Part of a small language model's weights: a variant of Muon for these matrices.
MLP neurons of a small language model. Each row is named by its layer, matrix (down: output weights) and neuron, and shows model dimensions 432-495. Each number is 200 + 20 x the weight over its row's rms, rounded and kept within 0 to 999.
A block is one neuron, or neurons of one layer that tend to fire together. After each block is what it responds to, as a language model described it from the Wikipedia text at the highest values.

L2.down2391,208,206,176,226,207,219,176,228,180,149,214,219,209,236,198,202,205,218,182,211,204,244,210,190,198,192,204,221,186,194,174,221,236,189,215,213,207,165,197,157,208,256,235,196,182,190,188,173,180,208,195,180,183,221,203,168,219,224,218,191,195,149,228,183
Pre-number separators

L2.down733,222,193,200,228,209,211,197,225,164,203,194,183,180,209,229,175,217,201,160,200,192,201,182,198,201,205,196,196,191,194,198,179,231,215,212,199,213,184,227,177,203,202,210,200,188,187,200,216,213,211,184,205,172,172,199,200,197,234,200,172,201,203,215,158
Plot-summary predicate continuations

L9.down142,223,191,201,169,192,224,226,194,206,211,239,188,178,165,199,182,211,227,184,214,174,182,215,181,185,170,210,206,194,228,212,197,188,182,178,203,188,166,207,218,205,213,197,240,192,174,196,187,224,217,199,203,195,175,213,175,235,206,237,200,182,197,197,221
L9.down292,193,207,176,220,217,170,183,208,201,171,174,206,229,178,202,181,168,219,190,193,191,199,218,230,209,204,189,212,209,182,208,201,208,202,239,180,182,200,198,205,188,163,204,182,222,188,188,201,187,193,191,241,192,213,196,193,238,182,198,221,219,214,199,197
L9.down554,174,190,209,194,211,217,191,218,180,230,206,180,203,213,238,209,210,205,228,181,175,233,184,202,204,197,190,182,233,162,214,161,210,200,187,193,176,206,228,207,230,227,209,208,265,184,206,168,232,223,191,241,198,184,206,200,208,200,191,214,180,183,196,201
L9.down722,209,205,176,190,182,218,213,202,215,206,205,210,211,198,174,215,207,199,182,207,190,216,187,200,191,173,213,162,228,167,207,206,206,173,178,203,193,194,214,196,164,210,184,201,192,194,199,195,226,195,223,214,209,209,228,174,210,189,170,252,182,198,182,188
L9.down818,191,195,220,176,242,189,205,176,159,201,183,209,191,227,225,207,219,221,229,179,199,172,211,232,218,214,205,205,207,224,188,216,214,240,206,224,174,219,223,194,212,193,191,197,231,182,154,202,228,168,231,197,170,203,164,192,189,167,184,228,227,195,197,215
L9.down838,207,202,197,212,227,231,187,162,166,175,212,210,186,178,199,173,201,253,190,215,187,145,169,211,208,161,191,154,224,219,194,223,204,181,183,170,215,188,194,197,202,215,195,190,177,182,198,218,199,161,233,208,193,202,201,195,222,215,197,214,219,208,202,215
L9.down1103,192,186,228,172,160,263,218,163,153,223,174,191,196,199,190,153,222,207,201,184,197,182,188,217,187,250,192,210,190,204,198,157,175,215,194,224,245,201,182,241,191,180,225,181,186,176,201,195,211,220,217,227,188,229,196,183,210,190,205,182,205,198,158,176
L9.down1695,205,192,207,205,204,184,210,202,221,201,179,188,183,190,191,219,185,201,200,211,190,193,203,210,210,140,178,150,207,201,182,224,203,202,213,242,214,206,226,226,199,162,184,221,178,184,226,157,211,199,198,226,189,209,184,165,193,205,195,188,205,196,140,206
L9.down1746,202,217,194,224,189,244,172,222,195,206,204,188,178,203,247,230,202,211,190,197,164,185,212,204,203,170,181,177,152,177,219,170,202,203,196,172,213,193,175,192,203,219,177,214,191,183,229,157,199,202,215,186,177,219,210,213,186,194,217,209,211,171,224,198
L9.down2163,192,212,209,199,212,209,181,201,169,198,197,210,214,244,197,189,180,179,200,152,189,205,178,222,207,186,196,204,213,168,154,180,196,212,176,175,154,195,193,211,192,214,188,202,209,177,184,174,221,218,186,206,192,199,195,182,219,182,222,204,180,229,193,207
L9.down2179,215,206,192,212,176,223,221,201,205,175,181,184,147,216,205,181,183,182,220,192,203,200,197,210,211,209,194,206,221,195,212,174,195,185,200,185,222,168,205,187,175,214,224,239,219,185,193,194,273,221,209,210,174,191,233,201,193,245,244,232,227,194,186,204
L9.down2223,167,172,185,221,234,194,174,244,189,178,170,217,218,197,198,221,174,211,178,228,184,200,207,191,212,203,188,199,191,187,216,202,196,210,180,187,197,186,220,192,231,223,187,171,183,181,198,203,226,195,172,220,196,220,198,152,171,219,185,237,186,210,180,198
L9.down2296,216,207,172,190,169,204,196,191,177,192,203,244,205,207,202,178,179,220,189,180,166,218,182,239,191,202,195,202,172,208,211,176,218,183,211,178,167,218,187,213,217,197,221,217,225,202,161,213,199,227,240,186,189,168,227,178,171,181,200,216,156,238,209,215
L9.down2378,201,223,170,182,183,216,201,214,169,220,180,195,180,191,217,159,194,210,225,177,205,189,237,241,204,218,182,200,188,231,188,205,171,157,214,190,178,199,223,198,227,192,198,194,180,219,186,208,222,190,219,208,185,213,178,229,202,181,199,196,204,178,159,176
L9.down2547,248,237,186,198,210,197,171,179,197,177,213,197,175,233,201,166,198,232,196,219,185,219,174,195,215,189,155,208,190,206,228,211,206,179,184,175,201,235,208,181,213,208,198,195,201,228,191,244,200,197,217,208,204,210,230,170,198,201,223,185,208,199,202,214
L9.down2971,213,232,205,212,175,186,234,194,217,197,163,203,202,199,160,167,197,188,175,174,181,208,205,202,196,224,196,198,184,213,196,182,197,196,195,197,216,150,177,172,206,221,215,193,207,216,218,192,193,212,166,216,204,172,169,175,198,210,207,201,222,197,202,207
Clause subject before verb

L9.down72,208,162,200,216,224,219,215,172,205,210,180,199,217,200,200,184,169,196,217,197,225,200,158,222,200,198,216,216,199,214,187,147,187,188,182,225,185,195,196,206,219,167,201,226,175,178,237,208,197,190,179,167,175,206,160,210,182,219,217,203,237,153,196,208
L9.down503,220,186,230,180,214,221,195,202,200,184,182,223,195,167,218,214,212,205,207,242,196,199,226,214,206,222,202,205,214,196,197,256,245,184,219,190,217,180,198,191,214,180,220,193,203,186,184,208,219,182,211,179,215,199,228,195,166,199,198,181,214,177,189,204
L9.down982,198,224,203,182,202,178,185,168,206,181,215,183,213,199,220,215,202,192,199,225,187,187,204,204,208,194,177,192,216,191,199,212,190,210,197,177,186,212,192,177,221,211,196,209,217,208,218,184,203,218,185,162,198,183,172,204,221,202,195,175,178,181,193,215
L9.down1027,207,166,200,216,211,178,160,179,210,199,134,239,183,173,207,160,193,186,179,219,200,177,169,184,202,194,190,207,196,217,158,215,156,181,170,184,220,192,202,203,201,212,203,203,180,211,228,205,234,237,187,208,226,192,177,173,220,236,181,192,195,194,163,210
L9.down1496,199,180,197,183,215,225,155,204,191,191,207,187,209,225,175,194,193,171,202,225,174,187,220,194,215,209,207,194,205,206,178,217,182,190,166,205,186,198,176,194,190,221,214,258,208,210,242,215,209,195,225,213,185,234,187,203,206,204,222,200,210,191,175,207
L9.down1624,187,192,216,202,184,202,195,236,185,204,210,235,218,217,195,222,176,184,208,219,204,176,174,187,185,219,166,217,209,185,177,177,247,208,148,228,174,173,211,214,227,199,202,176,176,179,198,162,210,221,198,181,221,228,214,216,170,178,220,199,186,188,213,201
L9.down1717,208,214,235,231,199,187,208,205,198,179,183,221,222,196,173,232,215,212,210,200,205,196,212,188,189,222,202,164,153,182,206,198,173,211,195,211,204,219,177,206,194,212,190,230,198,212,223,172,239,225,201,224,201,187,201,183,181,223,197,188,163,225,220,185
L9.down1897,222,195,208,183,194,216,173,178,218,193,181,210,162,179,222,208,207,182,166,214,213,184,204,179,229,210,165,216,182,189,186,194,193,244,207,194,205,224,184,196,194,185,183,182,197,184,183,184,201,230,202,177,189,251,214,202,203,200,192,193,204,188,210,182
L9.down1905,224,193,225,206,208,257,282,195,190,184,209,211,200,194,206,232,206,210,216,210,213,193,214,188,179,199,153,211,193,213,208,185,229,198,186,184,207,199,221,197,198,205,204,195,157,188,188,210,185,218,192,161,171,183,156,200,204,204,175,157,204,181,209,156
L9.down2012,192,196,228,192,203,203,217,187,186,200,210,210,201,213,184,176,186,242,187,181,200,215,212,220,196,191,183,222,178,173,188,200,228,214,253,186,170,206,166,221,201,215,204,202,147,180,231,167,199,213,195,203,207,162,216,192,206,199,202,201,191,237,181,202
L9.down2208,235,225,211,204,193,212,205,166,187,173,232,212,159,195,171,224,193,215,192,196,189,168,202,223,203,170,194,228,212,187,222,193,228,209,178,174,216,197,191,187,198,217,167,178,182,162,226,241,178,217,189,183,210,179,204,212,141,233,180,214,198,204,219,194
L9.down2261,220,234,212,227,228,179,220,202,160,186,187,216,195,204,220,188,208,178,204,180,204,181,229,171,180,202,216,204,207,188,215,195,202,161,206,195,228,178,155,187,192,186,222,183,245,221,216,184,217,221,230,210,197,228,181,197,183,165,199,176,181,183,180,209
L9.down2638,216,216,198,196,179,236,221,192,229,202,191,213,192,180,188,191,221,224,208,194,169,177,196,205,207,195,194,181,218,201,201,222,183,205,201,193,217,158,221,195,187,192,239,202,213,190,192,196,181,180,201,145,197,206,194,194,237,193,234,178,225,193,210,202
L9.down2819,196,193,196,152,202,226,163,190,189,198,212,204,201,227,206,215,209,188,197,172,184,200,200,207,171,192,176,208,214,172,174,204,214,204,197,190,178,200,207,246,203,208,135,205,190,176,208,218,186,218,185,172,191,247,231,208,181,183,182,197,195,184,235,174
L9.down2890,215,178,216,220,208,223,204,209,204,261,208,220,217,191,193,185,198,210,205,215,198,221,195,188,200,203,179,200,183,199,198,212,204,183,193,204,195,182,193,208,183,179,216,193,205,170,199,208,174,177,176,220,190,216,222,209,212,205,221,159,230,190,191,168
L9.down3045,212,205,199,207,198,199,178,176,182,241,215,187,191,238,173,189,228,209,189,197,197,198,180,207,216,178,180,200,200,203,211,168,185,234,174,223,164,188,206,217,200,191,193,202,215,182,154,222,155,190,213,208,218,176,205,214,208,206,208,208,197,177,189,202
Number-to-number separators

L9.down315,173,224,249,194,200,203,186,218,185,205,209,175,238,210,197,198,223,208,203,194,222,153,183,201,184,240,174,206,182,223,207,173,178,186,245,193,231,189,191,184,214,202,178,220,188,222,186,196,207,184,204,194,215,173,177,160,216,188,202,240,185,197,206,190
L9.down324,193,206,213,221,165,199,183,183,190,235,213,163,176,221,202,218,197,210,228,183,216,197,212,181,213,220,186,199,186,177,208,200,170,242,175,169,211,155,225,179,222,189,227,229,182,169,254,202,149,204,215,214,227,204,222,190,226,191,215,205,208,234,198,222
L9.down477,219,175,193,173,218,181,224,187,206,198,142,234,203,219,219,188,215,144,205,204,194,235,183,215,173,219,193,211,213,202,199,224,179,172,243,219,217,212,155,220,219,186,272,165,206,189,223,197,191,214,199,184,176,232,197,202,197,191,226,190,212,187,207,202
L9.down622,205,179,228,208,173,195,217,250,215,197,228,202,178,191,156,210,217,208,183,203,197,153,188,191,212,188,190,174,195,200,221,222,192,205,191,184,226,197,215,214,202,215,199,198,184,222,203,184,196,187,200,174,198,226,184,203,191,220,202,237,205,227,200,165
L9.down772,185,176,188,187,170,195,216,170,197,225,246,197,190,190,226,133,188,219,192,190,170,199,195,203,214,237,226,226,161,181,199,197,191,211,205,202,195,180,192,194,211,209,211,199,180,204,185,181,173,202,218,250,178,210,185,206,165,184,233,223,202,196,201,208
L9.down814,180,218,214,197,170,145,188,182,210,222,193,241,200,182,196,227,242,228,191,180,206,189,195,203,222,187,203,192,179,192,184,203,200,174,190,217,224,225,222,181,163,188,201,224,197,191,192,144,214,205,184,185,196,216,233,193,202,212,172,191,217,208,213,195
L9.down890,157,207,206,173,213,171,206,211,198,193,211,184,211,216,188,210,202,187,188,197,198,192,214,205,202,200,183,215,203,167,188,218,204,227,194,201,234,204,237,208,211,197,206,234,201,199,189,201,238,211,199,207,218,192,200,215,191,199,242,195,209,196,193,227
L9.down1104,223,178,189,193,180,166,196,184,187,221,190,202,147,200,202,213,186,187,192,186,195,232,212,169,211,223,205,192,164,237,205,153,232,169,213,213,177,184,216,202,181,163,230,204,251,187,177,199,175,179,209,222,228,191,175,204,190,185,245,154,183,175,235,209
L9.down1326,173,230,195,193,182,179,204,212,218,237,239,227,200,205,171,206,201,169,181,211,204,187,182,185,185,183,193,232,228,190,189,221,200,191,189,226,237,207,177,220,206,154,188,172,199,165,189,212,182,164,207,210,236,200,183,209,211,206,216,223,200,220,197,203
L9.down1395,224,196,202,184,222,202,151,185,197,205,160,202,189,220,225,171,194,189,217,225,169,185,204,181,165,208,195,227,204,194,216,207,223,202,220,215,193,173,188,215,243,227,216,202,175,201,152,206,225,195,185,218,217,194,218,189,164,217,257,202,204,204,199,181
L9.down1444,213,162,199,181,184,195,187,198,225,182,218,171,214,219,201,184,187,240,175,226,230,196,211,229,222,192,224,200,199,196,212,239,232,219,206,207,211,205,207,197,197,222,180,183,249,234,219,200,213,233,193,235,216,225,200,202,192,233,186,217,164,195,213,188
L9.down1741,187,190,208,243,179,154,249,181,193,196,195,186,187,201,221,188,222,167,180,197,198,194,213,197,213,207,221,186,156,189,195,184,203,208,200,201,204,196,235,189,213,199,212,226,201,190,207,208,226,190,202,191,219,203,189,193,204,218,207,181,200,192,193,182
L9.down1911,200,196,230,203,261,208,184,222,202,219,162,191,196,207,203,211,187,208,213,199,215,210,194,210,201,213,163,213,211,242,224,208,177,218,186,196,215,196,191,198,222,186,198,195,219,194,233,199,181,211,206,180,190,198,142,188,173,219,185,223,205,188,210,229
L9.down2042,168,201,221,193,221,204,175,231,215,200,213,155,229,185,212,204,190,187,185,186,186,201,216,161,201,201,196,202,215,187,194,180,168,210,168,201,226,229,187,175,193,205,189,168,217,219,201,190,187,206,193,214,188,195,181,202,194,220,187,218,192,199,198,199
L9.down2052,165,207,232,214,179,175,199,188,197,189,191,214,218,179,211,170,205,170,199,221,226,182,174,179,216,187,202,194,213,203,219,196,202,201,184,222,188,197,196,216,193,184,214,164,182,192,210,176,212,171,169,175,212,231,171,202,235,202,209,167,254,186,217,186
L9.down2445,193,251,195,202,227,201,203,170,140,206,154,187,182,184,191,192,195,229,187,185,224,179,221,191,174,169,182,207,176,202,207,211,198,204,199,199,192,224,196,188,206,223,187,180,206,203,247,184,144,229,170,199,183,213,206,196,223,201,207,185,190,245,197,171
Number-table cell separators

L6.down67,196,199,206,187,180,221,222,194,145,196,183,208,198,206,162,179,205,194,215,212,219,193,189,214,213,225,194,221,211,191,221,199,200,203,192,205,180,194,228,226,211,224,207,212,206,202,166,212,215,177,234,222,174,199,210,205,204,173,211,214,181,202,201,227
L6.down329,180,168,197,224,219,185,210,182,176,172,183,199,195,212,220,230,174,183,234,202,192,215,183,192,202,213,170,193,217,219,165,192,228,205,245,205,173,203,211,217,256,220,207,156,205,176,182,196,198,186,193,230,196,159,201,183,202,173,190,229,186,187,167,212
L6.down1523,222,191,195,170,146,186,179,207,208,190,179,190,225,188,186,174,200,166,200,187,215,214,190,189,225,175,201,222,215,224,194,211,185,178,186,243,209,203,202,168,174,214,198,191,220,164,191,200,200,169,208,220,213,225,184,200,155,202,207,193,230,205,211,182
L6.down2010,207,212,212,186,201,191,217,219,171,173,193,192,202,198,207,191,174,214,215,213,195,183,214,203,202,222,177,169,187,181,241,189,195,186,218,202,194,192,224,220,202,192,220,225,175,179,205,190,216,172,239,213,192,173,226,211,205,189,206,197,195,209,202,237
Sentence-subject name endings

L9.down316,196,204,179,211,163,204,184,201,208,210,188,208,169,205,197,180,211,198,216,207,218,225,176,206,180,190,218,232,189,211,193,217,257,180,164,206,218,217,178,179,208,204,180,208,196,226,194,196,172,193,204,165,208,210,242,215,231,189,193,201,195,217,217,183
L9.down331,196,224,211,175,215,197,198,175,200,243,177,205,212,206,191,187,187,202,230,166,211,210,212,179,203,199,171,217,165,213,216,193,243,187,190,183,218,202,221,202,201,196,181,236,174,168,227,212,245,219,193,199,224,179,187,229,199,188,209,199,209,220,223,202
L9.down362,173,192,191,205,210,163,178,183,196,186,184,193,192,201,204,190,186,205,227,213,198,208,227,192,202,202,186,214,208,193,210,242,215,214,196,195,202,191,192,180,179,200,171,195,161,219,188,223,227,226,204,228,206,160,213,212,212,216,198,201,193,216,177,186
L9.down571,179,211,175,213,219,222,208,209,206,229,211,201,214,188,197,213,207,217,174,199,198,190,194,211,191,241,183,158,210,181,182,174,186,205,214,171,186,207,194,193,186,186,168,180,194,212,201,194,194,173,179,188,231,213,196,214,174,223,187,234,181,205,220,189
L9.down588,181,177,212,175,176,177,205,189,205,203,206,171,209,189,179,190,210,171,204,229,205,195,209,197,187,170,231,195,194,201,202,183,214,197,225,183,201,219,184,199,194,204,202,199,186,209,186,203,184,199,197,193,195,171,199,213,228,205,184,215,164,204,191,234
L9.down854,228,203,200,200,209,209,198,205,192,210,199,188,242,212,196,213,210,243,185,214,193,203,193,220,158,187,212,185,194,187,174,215,222,196,236,214,208,165,232,180,189,214,225,162,194,213,193,203,213,248,221,225,188,199,213,222,149,194,190,216,201,198,191,171
L9.down1029,189,174,189,209,222,237,187,197,183,207,202,210,192,203,226,207,180,211,177,197,200,176,211,202,199,181,202,173,179,194,168,207,197,211,218,194,218,171,228,173,215,201,206,224,173,206,205,222,166,185,221,153,204,208,209,172,195,186,208,241,189,170,219,201
L9.down1493,208,208,191,205,206,206,190,169,180,191,212,204,206,208,193,210,226,181,186,208,179,196,181,194,195,206,160,155,212,229,190,203,224,194,191,215,238,187,198,208,173,194,196,216,206,194,188,205,182,176,222,224,183,212,225,186,196,194,178,186,238,202,199,167
L9.down1605,165,197,198,186,188,228,213,179,219,223,209,160,226,186,210,219,207,216,177,143,186,228,201,218,177,186,200,153,197,205,187,216,197,191,208,232,185,178,221,208,222,182,215,199,169,217,203,215,171,163,225,223,185,210,180,193,206,201,216,202,195,228,165,190
L9.down1933,201,189,217,177,213,201,207,232,197,224,228,212,184,188,159,211,189,188,217,183,207,179,184,200,182,210,174,184,198,185,214,158,219,191,194,192,174,193,209,200,170,167,199,205,192,189,207,166,196,205,184,246,191,186,230,204,201,207,180,212,201,206,210,212
L9.down2160,231,188,201,190,224,204,199,202,194,195,213,214,231,221,182,191,219,225,191,217,215,171,194,186,169,235,177,176,198,174,192,168,213,188,221,201,223,181,203,191,186,219,191,178,192,190,203,199,219,227,192,219,212,222,216,195,190,188,176,234,213,181,212,185
L9.down2238,227,240,191,177,176,197,215,177,231,191,201,208,183,214,189,210,207,223,187,196,209,208,184,207,210,201,238,177,199,207,180,210,217,209,201,237,185,222,152,136,142,176,175,225,192,186,171,212,198,170,232,205,201,180,193,210,216,222,196,163,182,198,166,189
L9.down2612,208,209,214,191,172,194,215,209,186,217,190,212,202,218,198,179,234,184,231,188,235,190,232,225,222,177,204,197,216,203,187,199,163,196,198,200,176,205,201,191,231,209,178,212,211,221,221,197,204,183,187,186,230,217,160,201,195,214,146,212,226,167,205,195
L9.down2670,247,195,191,206,188,213,205,173,187,181,201,205,204,225,219,215,225,188,231,187,221,184,216,172,206,205,208,145,216,186,181,206,176,201,207,173,184,172,201,176,185,235,173,203,195,217,246,197,197,181,222,200,212,215,194,182,189,193,223,201,193,194,211,174
L9.down2744,172,185,171,178,181,168,194,211,160,190,187,200,225,219,190,178,208,183,189,170,186,128,217,243,201,216,214,214,209,196,195,193,237,189,222,207,219,168,193,218,188,226,199,195,209,211,178,206,207,186,198,230,224,201,242,211,222,246,196,192,219,174,218,226
L9.down2861,179,207,212,207,201,167,228,197,222,242,245,168,209,180,206,180,188,186,206,206,178,131,210,212,211,213,202,214,138,216,178,205,193,208,214,179,172,178,193,210,195,191,192,208,183,190,220,234,220,210,227,157,196,194,212,183,257,203,213,197,197,172,222,203
Person-description slot before nationality

L2.down2054,210,215,159,229,206,196,188,212,179,223,173,169,237,154,221,220,187,181,151,227,188,193,217,207,194,190,248,206,200,201,196,223,223,228,214,208,205,213,189,205,216,203,215,218,196,217,199,174,187,211,221,248,212,205,215,203,193,200,202,210,179,186,189,210
Word-internal pieces, table scores

L2.down2342,179,215,208,201,195,174,187,141,187,194,201,175,216,194,182,201,226,196,182,177,211,189,179,212,160,192,212,206,216,222,218,197,214,212,201,221,195,216,215,185,187,215,265,193,166,184,237,189,236,204,194,206,192,211,169,199,194,191,222,180,207,220,187,215
Biographical lead articles

L6.down597,203,222,170,227,214,209,136,193,175,219,182,148,215,210,188,199,182,198,223,180,196,206,213,185,228,185,193,205,177,183,228,220,201,213,202,199,221,153,193,217,188,224,190,205,194,194,201,201,207,190,195,169,215,178,198,203,180,174,181,198,183,183,247,186
L6.down973,193,171,164,174,171,195,123,171,211,204,212,259,200,195,195,206,201,198,198,242,208,187,201,168,186,222,211,205,161,224,202,204,221,182,208,214,194,202,211,202,193,231,237,239,189,188,215,183,200,250,225,223,204,197,212,204,205,181,222,193,182,172,189,173
L6.down2574,187,176,191,216,169,211,199,171,204,203,181,192,233,203,222,194,211,160,224,159,180,214,213,183,190,192,192,196,197,180,200,196,211,200,232,200,202,179,234,222,178,173,203,202,235,207,223,196,223,191,198,194,180,211,205,186,191,158,181,178,192,198,214,191
L6.down3000,182,215,185,214,213,172,187,182,160,181,175,184,223,205,236,178,160,191,197,200,195,195,224,221,210,188,201,206,194,233,190,203,232,183,183,212,187,194,205,226,190,206,210,192,220,203,191,242,170,223,188,176,171,219,159,233,213,220,184,194,220,187,190,180
Score-separating dashes

L6.down621,171,198,198,190,180,230,195,167,170,230,200,204,229,221,190,177,197,194,195,201,216,178,193,215,228,196,173,160,175,192,185,201,222,182,174,214,178,230,194,167,242,194,217,170,183,199,211,184,183,182,221,182,203,149,190,240,226,182,202,228,201,227,203,211
L6.down625,168,187,226,168,207,204,193,191,208,219,183,205,196,203,196,200,218,236,191,215,208,200,187,203,175,212,228,211,185,190,190,159,199,223,202,217,212,185,211,176,200,192,213,205,181,224,200,169,176,221,217,180,180,179,192,189,192,206,189,227,185,197,166,226
L6.down830,181,209,225,196,201,230,208,217,177,209,207,181,242,203,213,188,202,185,195,180,179,177,217,194,212,189,211,194,189,198,207,212,208,177,224,196,202,184,210,180,226,150,224,193,194,190,164,200,180,201,211,219,207,188,201,231,209,206,202,246,196,196,204,241
L6.down2702,195,201,178,189,205,178,223,193,226,209,214,189,226,175,229,223,185,202,193,186,207,213,201,221,235,187,214,212,211,232,231,206,182,167,188,220,220,194,205,184,213,185,198,180,211,168,234,199,210,184,196,153,214,191,211,210,242,210,222,208,180,176,143,183
Lead-in to person mentions